From a checkpoint of a small transformer trained on Wikipedia.
Size: 14 layers, 12.2M parameters.
Architecture: LayerNorm before each block, learned positions, no biases in attention or MLP, tied embeddings.
Training: a variant of Muon for these matrices, 602M tokens, 9189 steps.
MLP neurons of a small language model. Each row is named by its layer, matrix (gate and up: input weights) and neuron, and shows model dimensions 32-127. Each number is 128 + 24 x the weight over its row's rms, rounded and kept within 0 to 255. Numbers have three digits each. A neuron's up and down rows have the sign that makes its largest values positive.
Before each neuron's rows, "fires after" lists the tokens most often just before its 100 highest values on Wikipedia text that the model never trained on.

fires after: " (", " for", " \"", " of", " In"
L3.gate568:106135103129120119127101129107143095103168070121139155084115119148141130103105125094146131180137140127159140152109153135135158144118120116122096151119077135126114095184150176129108151111125132132137127183115103166087078150143123169139100117116091115157162102125139091122155107154169134104
L3.up568:115146135168151126138131098143118115110104064186099115121135137106154090137120125191163163150111105123123150128126138136151085147151090109112137106130096152130171107189119149149075101116109149143136132138153122163122114144146132109103133089116094128133163094139122145118109099129170126123

fires after: " |", " ", ":", "-", "|", "–"
L11.gate244:121110133107160123136112126181134129124130126162151101160114095110109186186117075105116127136123124118107145138164144107126104130101160125141101126112108129143134107142163151133157132154155161134119128116119139146138076152114110154124092102122094104086146178121121146104134115140092128091
L11.up244:144096127116165122117145117108130148078109123140112115124086135155124111150103141146130171112127114118123150153165148129146137103126145146106130111156132109119111134115158136105139142148137119159123082139127113105112124070151141116153122081093069141142090101172156169144130130096160152130

fires after: " S", " s", " H", " Wh", "S"
L3.gate546:117144121098147147132110093115122127127144162141172133122083115138076176147084135090161156104124112169110109070167088143136137151104127161139120114109130116143103114114134161123121082155141160151130106175149133143130161138116121125095126104122095113127150100142155129077190141144113113139
L3.up546:097130138115150148140123153140134115154103137165129158105112102141120150103128136125170177118115136109148140102108136139133112138159140143081108068175151123119109093139111140112103153147152129107138123119097135152103092099130147151074104082111150140144129131117209129142154074152121123079

fires after: " s", " c", " f", " b", " S", " H"
L4.gate794:087135112137113095123145136168142109124099122107107090131138155113086122134120167111163155149159090143086111117141137110115126138135146139167097121079132153147160125137121187113106142164135187124123108103089107136146132099121121091105145150097112125126147113073152148128134166153166136085
L4.up794:097129106144109112146147138159127141125116104125106151104145126135110104134101173139191156151100118129059125129115141148141187132141132122125113147138174124145145117132125179114104181128144156102112148117094164115129139125134138093071179101124132148085168176125161129132177162162115151101

fires after: " G", " R", " D", " P", " C", " L"
L10.gate205:088146117107119109143158157123157092103131118100108105120235102103117172127119120146164177141141123186135087143151078164101137113137136105057147123141105111139108141128157139162125138092115174143125141125121119149161121146144112121104125145146123143148115150122129099154140134125125177112
L10.up205:158146157145106112145128128143098138126097122123134121154128079149083146106139134156126130123121134100156116098075140109138132102160144138134121121099102127138117108115139131055103124140136155142104100142126161131160151130153135115119109077142106108092111141108083126139083148148170163094

fires after: " B", " b", " G", "i", "l", "ol"
L3.gate560:125161118122121123145111105102105140123119127122121129144112132095117097154121149129133137131119154167086121114121098100147107131103174135119135112090175096122129102142098126155097154150109129099130094131114163097130123134140134132120123200175148136092102140124134127107152166140129123100
L3.up560:124087167114074099164131113088142136121076113144144144168133109086080099121159140097115119146148149140083153092099109120145145115123153141131147161108119158155156146121115180126107130149132084134116142115128126139137111143103114123113142130144124146088106128112153149135146151113127151140

fires after: "\n", " Sp", "-", "i", ")\n"
L3.gate126:145082087104117103129093124128113128130137122110165143139137157156089097121106133147087140132168120081129169172123156088085132147145115145118123138122138122105116093113091117146143155177174122126164113125157146077150128102161111129115114125125103120162106141120163132133129148177097117139
L3.up126:146111127137098129151152122171097135087094149147116098138140092114157166109121126166132161141108150139138136119109167134145140151105147110128133145153104136093178141166151097162151100111102097160101104160150126090157126093078141124117139142094186132131109134090169148126102106112143137092

fires after: " Sp", " r", " Go", " cap", "ap", "op"
L6.gate46:130122139109101119176156116172144194137138112103119112124144133119143144136143156141141148110137159121168123126080115117095150162072131115097122106158099088141138118180115169121126118156129160133110096128113133139137156109131112121114124136156103094154112125143171113153149147120148148135
L6.up46:087137118178110104152133109184093162103130139098145123171149130113147176113089188149137130133155166100134121158142079108127126151127145131122128121093065118146105130145123123093117119114123157168105153138126137146118133122094123129113102115136123149105114126149179125136131160120123155107

fires after: " |", " at", " of", "omen", " "
L10.gate117:118172123105133109136132166101132119071138130134136097133125126109135167125092126094140157125156125134166102150135120119125124158153131174092122156143068149074145149170134106145126165134163111098122154128126125124104153123171089103117167154136148114119112170081154113099162148169140146126
L10.up117:189074108117136115117090114085085103152141120072146153144151125129096095138160087144125115127120107147134130111130118093125090104146151090153158160106093127143094131122147129101154124174112139124134138143158131123118101142125103130099104116146127106116133152158168156157187088132086147149

fires after: "C", " p", " c", " C", " Con", "O"
L6.gate186:127110117160128155140129122124132118112143147136148118129147130090072117101148141129130146163201150110139133154120148115097134165142112124110142110159168111134113101136131150161089093159142150122138145151086092091184118124162124112125149190106088152145084143088137118135135115114093094123
L6.up186:186144152145123119133095126139124153157154147111110176112144089087075163106137117127161126148185128118138107125130133153112134146085133129132151098144112142144129102173116152200103135149121118162087146112094087126125114115144103116155117105138167129165099123117137116132138137115094107133

fires after: " (", " \"", " s", "-", " "
L3.gate877:073138116155127115159079151112128135137116107078130118123133124179130119146124157142109125171110134135120117135077129104104105141146117134112088125146120100121161102143136195158094114157118073114138128163131106149124094135119183111118140129137109131142113108118121134133124121117167122147
L3.up877:101110180126128124111109117129086136129146124176132142168089161130065094146156129164118128165112109126114130092116129123139138119159118108088116129115127104110137184143158129058153120107147147153154122130144113083151154124175145101102131102084119132168117142140140098142158102180131116109

fires after: "-", "\n", ":", "ec", " Cl", "ade"
L2.gate378:124071102114140146156171102153104134133120114159136079140099114144144115124158128157115140134125144107118159130140140094100086129115128158133106137128163079143097137130131121123111103102153124115175086139150089081120097089146155117125141127135119129111102151131154151095056047144121113100
L2.up378:104129117124140140152165142100118122124101092121136148143111157165127121149162177179118202141148141088145167137160161172143110169171106120111115104157120106116130151145133134117113134134126094149139090137154114101085144114107079125122123087090158128151156138122160106128117101118126132119

fires after: " N", " A", "A", " I", " M"
L4.gate111:141123154129139116119187162079153125165143119163126119162145112080134139099127125136128137135119143146108109086155094183140101140160115105126127128079150156108140135105133065108101086108138150163110094145118129123123149124123123136119113104152115147107102125193101118101143147136119145127
L4.up111:115132122173115163159104152125134164169129111127092114113124124096151119106152164132125117111184151131153129100139114142131148122130115129105126141133106138153093124111136113126150128055132151122146121104156088133093125119144139115136146129141134126177116132130122139127145135138133116157

fires after: " |", " V", "N", "97", " at"
L10.gate735:117146156116125092118142127120129103118162101160129110138158100143101149157129139114192151139118154134136112112121152130091114157118074142105147164118114127115100131182152117121135116134111095146146129103110156140140144143070137136123150154128103103114117087100142123129160153122093113129
L10.up735:174140102099167072086145134124133141113167115145122140146131142095103127140093118139114143121100115099157106122131138114137094109154101118135119217147128094150133164137158118121131103136108165164108144169136096123114139153123147116139116130126118130119130122107138111142104076151104144108

fires after: "A", " A", " U", "mp", "let"
L3.gate436:156118112051142161115127164121145158142127144164152119131121144125119138168166138073164123121113152115128089127125099141165116110165101085132146063137146137096121145114152145125116126147141131113133097144135118116130112119141148141170113122151139112139104126143117124106167129136143132168
L3.up436:122122115134114171121111161097119165100107114119112143122158120155172096177158136105127131085135140131167148165052148122134118104121121141145128135178147146141110152115095125119162155109140116091161138123104119089091128136114097165137105115117157136132123119101052127125140103141138085074

fires after: " S", " N", " M", "our", "S", "A"
L4.gate826:150132147138138124090097148099142155113134096121113154159101106156134135110129143096156172137126120092113136154083114091124141137152159117100149125149125110146130088122142140106141136145137083115184134143111143094160080150133101091115126129142100090125148143118148110101093123193108166097
L4.up826:100118149116117134121159144188187141125111144198157089139141074128133154132139161086120173149164146175124141111113104165149141106125132108138149119115095162137114147120126111109139149129144150138151086149128150127169152157114133124154120150120093125159077156132145165125110134122097123106

fires after: " S", " wh", " H", " the", "S", "H"
L4.gate762:114131108164105144110128122111116128092078168151124175099135121180117090147111149117139182144144134130146138078124148164140116151135147130129123132145100127174112135170127132145130132113145123125144129161120135064119068097097133153125158105136125147169119112159119122089111115130098116117
L4.up762:141139154154108178117110139161111133071090113140149144119138113130146114127075159114102125159146130169136110105094121138118150134151110138127145163095120164142098157150105134110140128157161140090139111156159139132138113157092079115137130138165136154152137141121185160115163123142180115137

fires after: " ", " M", " m"
L11.gate599:113165167158138126149133144093111123178145133107113125131097134071119063149112134105167125116100119144108142127144164125116136131118090118149089159101137135186079143123184086130144112152139105114133117096112104125082158142102107115096110122158155146165116184144150130154115150143132090085
L11.up599:089148142144116150116147094136131143140114131133132104133137098096097102176138138079171132155087086140120141125127131113127135133102139087136108147086109145158112130154191120119164078152101080129123134151108060133108125146125134143168153113133142152154140170130159144109150146100098141112

fires after: " ", "–"
L3.gate181:115104144138133145129101113145128120110154131159114111095076115138098144113120116156150146141089114116099138158133097098123098113123105111081178146132159130152111136092086121088155107179139154143127165121090106133120093128127132087089149093114102146107089119126158153075107111109141095156
L3.up181:136160117171138097154145161151116099132126106111151127124162135167100117145104136092106143123100105116152071116124140142089131133087129115138070147096162146106112113147148150120136172131094107158140130142116135095119126158101112119152103109184159112114132134128131115117159135131112117106

fires after: " m", " M", "M"
L6.gate699:171169128093143141148138121146132103162148154158120079132141071112123134102118133118142109093073110117122114146109139147140140151143126145115111148135111105170100149102154101147158112142098095153160134163112141094148117154147133120163089137109105137168172121144138111170138120143105121079
L6.up699:114056154120106145136190115151107108144133086130148126141104113129128155121151120132134138136115150114131164102088189102114143155139099089116128132124133146097099145151132115124101109106105136088114120119161113128114115162107106154132131110143136108130136138123072122093122172133105082128

fires after: " T", " m", " M", "M", " D"
L4.gate552:125143130100111099145112109143127164149100131143130129102142126125108149137183139116160156135112158132103093112163115166166126120185156147129114118108155124128091107129136084105190119123136116104147115150104151140145119146095136144152062091114090126128161151160173188173132090113125160080
L4.up552:132147087116146127168132113115113166124088101115084146107137136148119146127070121122141135161108109115132129131123111132155128131141117160144116096112129131158140135122111097101175147116141127129135116163123128130118163126097109130148083091119124078118137127170168147141129097114176151160

fires after: " J", " M", " I", " O", " S", " N"
L4.gate204:133112097147120175161166099104170133166101152112165157090114135137147127183120103126123161150124109118141100139086127121097125159145136156096163086104122167132126133081140104106137105108126088149173108085072146090087139160118142120171116107148159106176146143140111147175111113107116116111
L4.up204:121117134158114168103107140146167172139101125182139122106121143103126178172136169153150154110110128151147122141118119158144121147128126133157159123119117150110114147126116115139121113123131136168102115159140092114168167152081075124117114127115131122148151123129134177149129137127159090129

fires after: " ", " (", "–", "-"
L4.gate74:140112144133094120143145144122137127131109143147094126129153107135081128110073135108122132174158093142132106156100126140119126121131112128119132110113110114174109131141133136144116103142085138126057139174147150117139099134120129139159139113146105100149107082114113165091130101119122153125
L4.up74:138117161132079133137089130115101138157135115102151138161111095058135148138137169068107140145147148114128100102132137110114155108118139151145105142093133101149117117135122168124119161143133161108092129137146129091133132128135133085147143064133172134147157098125132148126125108159132092094

fires after: " ", ":", " m", " +"
L11.gate780:161179136147103111096099097098137147151089164119131114124153106147156093156123124122149074091044140181097138130102111092122104149142121141097148120118149133179117111131133104188143116109153144165167141084072104155099099121169124108123125139111132095118127136154129123154158124126099140142
L11.up780:147133116129121156114129161103156135160122147102099146129157106125176119107130162101140142133096134123084155167133097110151130100120152141102120103125142096124104165120174080169139121131165129116155108120107095132106104140136134173159168099123129141147151092138162108126129154087170150133

fires after: ")\n", "\n", "1", "3"
L2.gate772:150092117160132123124121139145141100148127176113135113084112114113131107125113106131160100100124125132138099136119130151135119137110126141073165153144089126136096096155146107158131116146152134125146113141161086137147123141085160111116152140134092142144097076110123096096131110163142131141
L2.up772:164146122144124113138134128125120130159197118084149137119117097160100088148129108112132117123116144122126092147117138130115124140148124154096111162130129119132106122145151116103151146140132121114084145133126119165090135097086189075129105148149100095115106082103103063150111113123134138125

fires after: " p", " pro", "P", "y", " P", " Bl"
L3.gate639:112124117081083134133111144148133145130182154158101091166143126124119137132123134128125124130142134159106122150141138127124159127121102120104137120134137108140132088136081126120109180143135149101114128095134128112129112114129129067123118112108073156128153120133098118147110100155160125111
L3.up639:116149149145131144141161174128128124129123134113130132180131153118088145109110158174167085130127161117132095133126099112090185149084125094147106135127143136138178121147112144108118125159126074105119123115140113119130100112128136150127085109156134163119158123141095107145174150129128216108

fires after: " h", " H", " c", " m"
L4.gate432:114144093161086134139131092145127123139128127135129148156082141126116141122145128136101167148166103079126102132164148125114118128116144187166142128158124129149111119143155127140146119121088138111179111104145115071136098146103124123110127113105112155143140108125154154138178116117167094102
L4.up432:112165099165159118140127119129125135108092138129077122132075079112090120089115071107172114187118117139131061119100145158140106112129148134159133123168157127102134140175113159120158107104099135094120156125133111114134149123130191120135091145133121147154110135117121131154108097127131157149

fires after: "\n", " |", "ed", ")\n", ")", "a"
L4.gate370:138092121139109108169158127117126097143080134142130129152103128111123119148094085121086106124122149137137124155166143118089141116144122195109105107096169119155125139113097137095153113132155102123137105129116127119127119106146134140092129135136144146167102176129103153094137119136142123153
L4.up370:129113167109115116111097114134138097088149145112157122123119122153160143146111113129124104142122140165096137159089135111152129159156130172120149089117117125121123144136176107169172102110159135157159125133160105080131080125122105146135140123121145155093093144107140130150123139125119152116

fires after: " H", " v", " h", "h", "ot"
L3.gate661:075184070162124133120102133142122113093100142128088145123113092116142127102168157151152138172156127108123128127117095094141120126128094159180132138136120138089117172092141154141144116153125149122135110081103110133144103131075137129180138139153084158153174104110128144121124115158151110118
L3.up661:096137135133138105153105126103111111145128104128092124115119151138110119131134119171121104104151151103124079098125135144147113139173089159109185131134112148105114097102124196135119082144128102137116126126094105167143122092156156133158148163140117140128166091101152157170144130118118137142

fires after: "C", "P", "R", " R", "ec"
L4.gate479:156131094087118149121153120132158117144175145108143079105151111101083151138134117147129145108166136115180125141166097163105143152169085104162141126128133148121109110146092114132141107104151150182100071106143119136132155152093093155186150159148067148107134114127099107119133141148118141103
L4.up479:119163113139145138116143122094101163127109113102140109114151099113129133148159167177164155115116168097166109161119143123123148120137178092124127122143116148133064107179138129095102141101120112087155150127115117166157163147176136109100103088082122146158095122137116176150115135104142116103

fires after: " P", "iv", " p", " offic", "p", "ec"
L4.gate69:150107105101109148107109110104128114169128124108156080125150169152119190114173140144129128135143135140143099168128108124143132171123098167088123166166127115145117104111105140108129108098151111125150115073107107105179137154149141112130115101145149162075137107130175107179086126137151131127
L4.up69:113102140116160140101106145094133117152127158089144105110099137156108138134116141139157155173172123149121114123151126090140130165100151131142172186103135121149164119155178137151132127129122118140121105111092133121142114130159152163128135143114105129131152127099092131148138152138115137160

fires after: " B", " O", " D", " F", "uc", "b"
L4.gate145:138125132125123133148133177156099158162130137109114139153156150179115145104146149144155086132139107137157135105147141119128154126077110145113127171099124156093103127161091122107125118126156141097123144133104127146085107113155179138117101123127121127115092112129108123127142159146137096136
L4.up145:123094106118121105144173123164115142109107113118128109112123100160149149113128133106130154131094056149163108116138158143166120120124137124130120151145141097098111098105120141107094121151135119127144107093152140090116103122183157107158144145129132104132104116120117117109118152140105136134

fires after: " K", " al", "l", "am", "i", " S"
L3.gate413:067144128119126141161154160142156161126165138119155119115101117111118074108125108080111158140083136156098114101157100118125113142140120163138169121135176127160131089109125114147106138147114148122156110122127196109132149125097119113139131098130107134129135124138156133103154145127107121115
L3.up413:118150160152137128121145136154186130114140109131112144139126118138110089104155110095055113124128132137121170093114109157153121137077144119183125156120134140143179114114108121153127150078132130089116131155100125131148106164112123182116081119091106084161098161132120111126134135114120130132

fires after: " S", "S", "E", " E", "i", "arly"
L4.gate55:139058141124160127161129117125127093098170161121105163145126133202121098131113071119118158103111151159181115083135102159130151129115116160126159129131114165099137102101111100136116088094113101144126120120128138130131102124124102170138149131150132115177119125088140142111155116147094169125
L4.up55:134142111100116131139097072118139113178109100141127133080139152147132125114135116140163154132150099079124121120146150115097163155095156134081130092104110129135130129128123176116144144169104164154145140083121108171097111120094140112121127117122112124103102171121147099098134103116111106101

fires after: " r", " R", "R", " w", " B", "ail"
L3.gate428:149136126119112128148128135162128158141133143122124115121123128066115152166145133091132122098143080181129145158166103112137136127121136164098119137108111106154149175144148154116126154129128152111158155167149125122054136126143121149090136127137113170091126128141140143092123108174116101097
L3.up428:132180156083142155124139088143173083131129132174111105074147121132100133100115140178140064162125099114141153147164112126128139141127122115154160126093125120167099118151158150150139156129142130125108134150110144100167133117129111110122155184141160095126094127132125122100155102134129132128

fires after: " m", " f", " M", "ell", "i", "M"
L3.gate633:129116155178126125105080140116119145142082116114113108096135132177105137169125079141155132119114103138128170167116157125124105134145134174130099139139121113128125159138146152132148077159074126111132145150135096110150115102109138143137123110073058189172178123090119129129136120159109128107
L3.up633:111111145090125126126118144091142129077117097135152179120137106139137156165150140105108118143071140122081191113103110112155130135099103114112124135139151103134132154128089140081103121131097160167100167135116105150113155150118148140094137114133141150174169132156125125132135133122126085146

fires after: " c", " B", " C", " m"
L4.gate774:131108124152133116130135084130147130151123119087130119108118121151111099141098124160114156162144128109121108153107111092085100151110094139144140118113144093174112161137126138129124149134111120177173168145104124093121139137136110126105134126128108125120103157105119160163146108131131138117
L4.up774:138150129176100118165124121055113101155107101110082116104066094129115145158167112143155118154124136131111147100152122125085122143137142163146092166127108119111100144145115102161149111100120125138159146145150145139120124146084130078120114135134134155157158119097188114134162145125143144158

fires after: " ", " ("
L11.gate716:173133114115111138166141143125164109090125162150145149096111123122125087139161136124152121104149114128135114145101152144105149127094179129124134126126130138134144167147157096119099164144110113137162180153112120082141127100151157110108071082155140118115130157161134114093101158120091156104
L11.up716:132123139096165128159057158136130059139101132147141106131105133122151160154140139145123084100075114087134126135138135112146103058125092150096102139099156089157103162123126128156126079135110123167135141119126103124085128165111096141155157133128140115093163159128152143095142187123143101169

fires after: "1", "0", "2", "\n", "3", ")\n"
L2.gate45:130102117121115117109121156138142139149133115114134138142158113125107127162146087141173091132151138110151144167132142155101129146131117140119181183163069164131098126165117101140123112131117090138091157147090114150128129089107120095119139127109141102147154146081164114141111138118078151130
L2.up45:201119112124103130153135127137163143145124121083146143122113112124096103161117100154147149155160100128164104166137168134175129137128134156137137161187070132095132140121122129124112134161111142159101115124109114126107107096084148068095163116117121127144114109092181132112112113095098154108

fires after: " B", " ", "b", " b", "ens"
L4.gate345:142138095143107146156161127155084141160119112151095130139132180172132116110149128144100150191145130098153119141158115145113156138105127160162097141125176119137101154140135124131128121150106116147148113173102162119123108100111150155103089138072116122131132199200134100098140152156150109100
L4.up345:106136116130127121144092143144125154109121107096105114113096113154108112102083132107128101126126140117120107150149145113161153102158143125108111142111176112111134107129117132112122154136191104114148144155109124103076148109135200127105132092120101088135143073103131107102117122156141132148

fires after: " M", " m", "M", "ec", " N"
L3.gate272:153081121182117116123145166149174159151075141105158104100104120117093170109125137123132101140071137147165136121095126131120120162168134101114118121131150176128074147140157089133162091116153096129147112123163115097121099136106102122108119111133098127157117063140154135127132140121123139125
L3.up272:160114151123138122138159139122081118145106102148128140139181162112147131118161126146113104124131125049146159108112135139111111138109130105172105115093107086112097170140099144127125139093114155165117136138122112143128137136137166086096095146145117103140122124158159174150098106099147097124

fires after: " J", " M", " G", " S", " C", " D"
L6.gate457:136128113143123115132104133161125102130094144113117136110146126112108132121139133091130154123132133129129140098117114156168103107139122116119143125111144084119092120159134116135104118105133133128148118178107133104129081169133120108108160129119136121141142145085081130164126090148155153083
L6.up457:151177113113146106142099130160129131118101111102130126162117077106130145084121140127165123131093135146119133090125148149153172154148101107150137110115113127131098126142119129126113120100134146143124123131110098095165108126097098107114115081121152118058110146137111140128135165159129169108

fires after: "\n", ")\n"
L3.gate845:158125128160158125122119135135132069130154138127091163153125107105141143097100088107102102167111109130141167166110116131138106092145159167129133083115105143115128165144130127146135138142117149102139126156164093144103135111097098136098153159133085101121155117097090125079138088122119096147
L3.up845:108124153112150106151107165125155111131195062114097155086107136145154098122123121088104080151084142147147149096116180138143164130128134152120136114073125156143116154116122108131163165140136126083125116112125137106113103099136131095144117174158156143101129103151077110131112075114158107126

fires after: " p", "iv", " ind", " P", " D", " d"
L3.gate680:138101117111128165174138114110136140155105125151145162129129149110127143135133118119093120114102118179153109173131137144148119107122097177142157130144112152159119142115136068145172117132081102128149168087106123089114102114111118099106150103141130158041094079159108145179145130102123124187
L3.up680:157130128089083149113163109105131133169130144123190137101153143121108121158138103123112141161102102152149073154126137110131131125097139140146107129067127129146112128161168119106123150118132100107142124083132091096092151127138123126172111144113142154121083102107147168140151140141133116141

fires after: " (", " \"", ".\n\n", " W", " un"
L10.gate554:137128124131094125147102080159152120173151084122146139172141126133125128112104127088152206130135132130134109156134118182082096106119157142154097138107138118133142143143131110099119105114119104141104120140046121140099102125126189158106139119143125108138119161126164159145141126148158151100
L10.up554:106121123108121104097090109159089112111151152163118085110142135105102122154134153123104163133097141113166096118129105135129106101126111127124137142117113146133128137173170128132112110117147130129169128142133116152124132142088153105121146146145147147150136099093126174122092143098131115167

fires after: " ph", " H", " M", "n", "h", " h"
L3.gate537:108135143158157141109127188102114121130111149115126104163119121143104115152105137172133129154088090118115153121111164161122121131148126171106128083174135107122129150119115123154110084127098099140104117120116145104135111143106126096100104100154137115123152107092142158117117117121127132132
L3.up537:151157097132132133141135173190113115120107138111150122151095117117121131105131141164110116105091117116135134145074086138141115091116114159103106141106142105122112101091127122113136106142134100129077145108065139153149129154082117142081131148116111150152166121146117132181126095116164175136

fires after: " F", " B", " E", " f", "ron", " I"
L3.gate736:124132101143115162131096125117160128123103108108152143142125123131125103109106148128120107092117148102151160121171100169146108161111176126115174093137138147120182160163118113172084133136120175124136141115074103113136104098102125133117149146126158121131126153111150131144107125172112129144
L3.up736:130152063101144147112194133141152118115123108106145139096153103184097117158114147121146107111144107131127140130112106111099091167135142107099107158149133142168117160137137104102119118126131085110163097151086143153095099117162139172162112150118103118144107142127125124127122108112133124142

fires after: " h", "ig", " ab", " H", " or"
L3.gate317:111138097163124096142134140138126103098084146146118135155188121133107181084099095129127149123103096121124141139102120160107098107132089147130130111144148140138134160123145171161118114125082084113106137125121171127191122129135137104094060146159145136100116111110121176087115100124122151145
L3.up317:129157107131092151150094160070202119186116122123194105137084140147144088160136168119148122147139114131136099098129057122117138160124115121111158126141143100117153114117147118131130147160129102135134137133157096077145094118103107114110112106091119121134119096168117144099129120102133129178

fires after: " F", " f", " C", " M", "ur"
L11.gate481:137102133190138116142169163117147117164154150147107128110142130097118136085128129174124116090145178142125174112151147142120098120143094124106112075127134140106150150158095124129114149108129159149104160137089113119154120106106122075158111155098154133142155079116168128120130139101118131157
L11.up481:129107105104120176140123171129132119142123126122099188151181048151156156124134111163150137132144142131111154084141126150113137136135154115131103135149142123121158098109116123123102122142105081093155133130127130157098144105125120099137096132123115140125102155128122089137155149127143135144

fires after: " S", " s", " G", "S", " d"
L4.gate107:135164144137140143147120152159117096161101075126092150165125123135097122151108140112129148128161069151102134107151135153121182123126123129134140143110110120140112176124111136124094143122127126109133100120137093155139112124156117105145131100159090145149120140135132133115126138104149092088
L4.up107:098101153151090076125136124138131135151102134136140094128118103098134137162162133109176118101123138171148111102098169127145107151142126146125118116148138122134100134133139152120148162122155136117126164103097134130107100106138164149152132107089117134172161126124144119172168138117146119106

fires after: " f", " rem", " F", " I", " n"
L3.gate788:110101077170127125123123173117150106145100096123119137135102152161139126117130100111123139080171135092151132093118100160159144148156117064084143131128097092122132153137154128167089105163149175143142165191122142090157147099093112170141137099125120161116154134110149110137159144143097121137
L3.up788:124126144104127148084143129083135099112153132144093111123130118152124114147083118139132125118108156102136153118150079141141103118115126122093160130100088139135115124093143110113105100124175131114163100132176121147147128142132125088129119151113144120110125117141166103126121175086141061130

fires after: " s", " S", " F", " c", " m"
L4.gate880:122083137135112131157113175108130120145091114087134096153142122141144135113054153148117130127157096141090097171149124133126135144111141096158108104122135128142127117151155161168150186104108133121079151116097081147110107100137098123097173119080169137164130093082119124115118127136126133121
L4.up880:113141148162138108164129125102101083114136132141116193115145128128093101144139159156142122109113111133093115169119153135132083170146076172130132102165131135160142117154154175131126149110107096087114156144113109113127132111141123135150129140101073144136143121129125091145097146149128121074

fires after: " m", " R", " B", " K", " H", " W"
L4.gate628:093152138170117160127128153159151134151168094129132133130111137158137112159154156147159147148140138155122105161154104143093109163107131151111109137103114132169087104154127125119094138094109142107129110124162107125127111173170092148102112140092119110121136136098109131081133088115137075148
L4.up628:122187148113117114153135077184104144140136118134135079118141064105101125126122141148144156133129105152160184094145093128144135099128123112156112147137117168099126141145150166140120118081148141143093167120118094119101110149142131097095155130108136098156121132152082192167189156160141130102

fires after: " ", " (", "-"
L10.gate831:124127129153098135160118097133081126116122155128118144139130081136127138131112164129130150155140125148116126119188182112115077171145110165097179122184147122144121119139119110113148113151137099122108178149161120098131074122135153134117135141152127110093145122145132145107120111127120140129
L10.up831:138113125123133144140128129124102109142144162128108062137177101128081125147123184130111077130137161138112071079156124086153153122113097097103076163135129144167118153153126108146127096145116104121155146126129108124139122126117117104096136101107146115136142141137165143090182128104099089149

fires after: ")\n", "\n", "\n\n", ").", " |"
L2.gate774:133122079093148107176133120139123136147163126094100169083106107113149116116075104104088100130095119138089144164163166157112169150132150120139092144137117141117185106103163094141149118099122106129168172142131103143125114097138128101137122168133152137106083103114115122069146142106178146116
L2.up774:114150097121132132104134171143118121157149081126122148106114112139117082117095105112154109151119151151142163178151110133146142105157141112148115112079100153132136100124120099116109121122136132126116174153112113144130125087127155122080137172149146138101097105126098064155137115128178120116

fires after: "C", "A", " c", " C", " La", " F"
L4.gate600:145110162109115171156151133103136094137133106130142146148135129074087152143137105153126122143136185111159101124138076115112120138098140146134102093114119126144104128134125133062082135112079124093145125118135138130140148160155158155144142146146088124158138135087108151121133137133127125130
L4.up600:148110149121124089130103083129128138131168158119149129119090138160077136102122119106159114135162147140135117085121085131162112119177135130130147163119105141100108124113111161143110122111131165131112149126093130133159122142133135179107125122168158127157071111132072156126154135149130147119

fires after: " ", " m", " c", " n", " s"
L4.gate815:116137130154101118138126131107054114155122117110135171146108164108132118130158121159148166101085113116111157080146122112114102151104133167122160107103124101166164146197150159119106131085122135152080088128137118088126151156120140127106132107084151144122135159160144147153143173146121130122
L4.up815:121175155127133129103136132089136129136092111144134138123119093161092162107117087153129123119067090107106132162159158117151136146122118107104096117117128085165117108142144185128087157112104056120123144138145149106142171130130166114110149154154096150152142104150121147135126090118118132137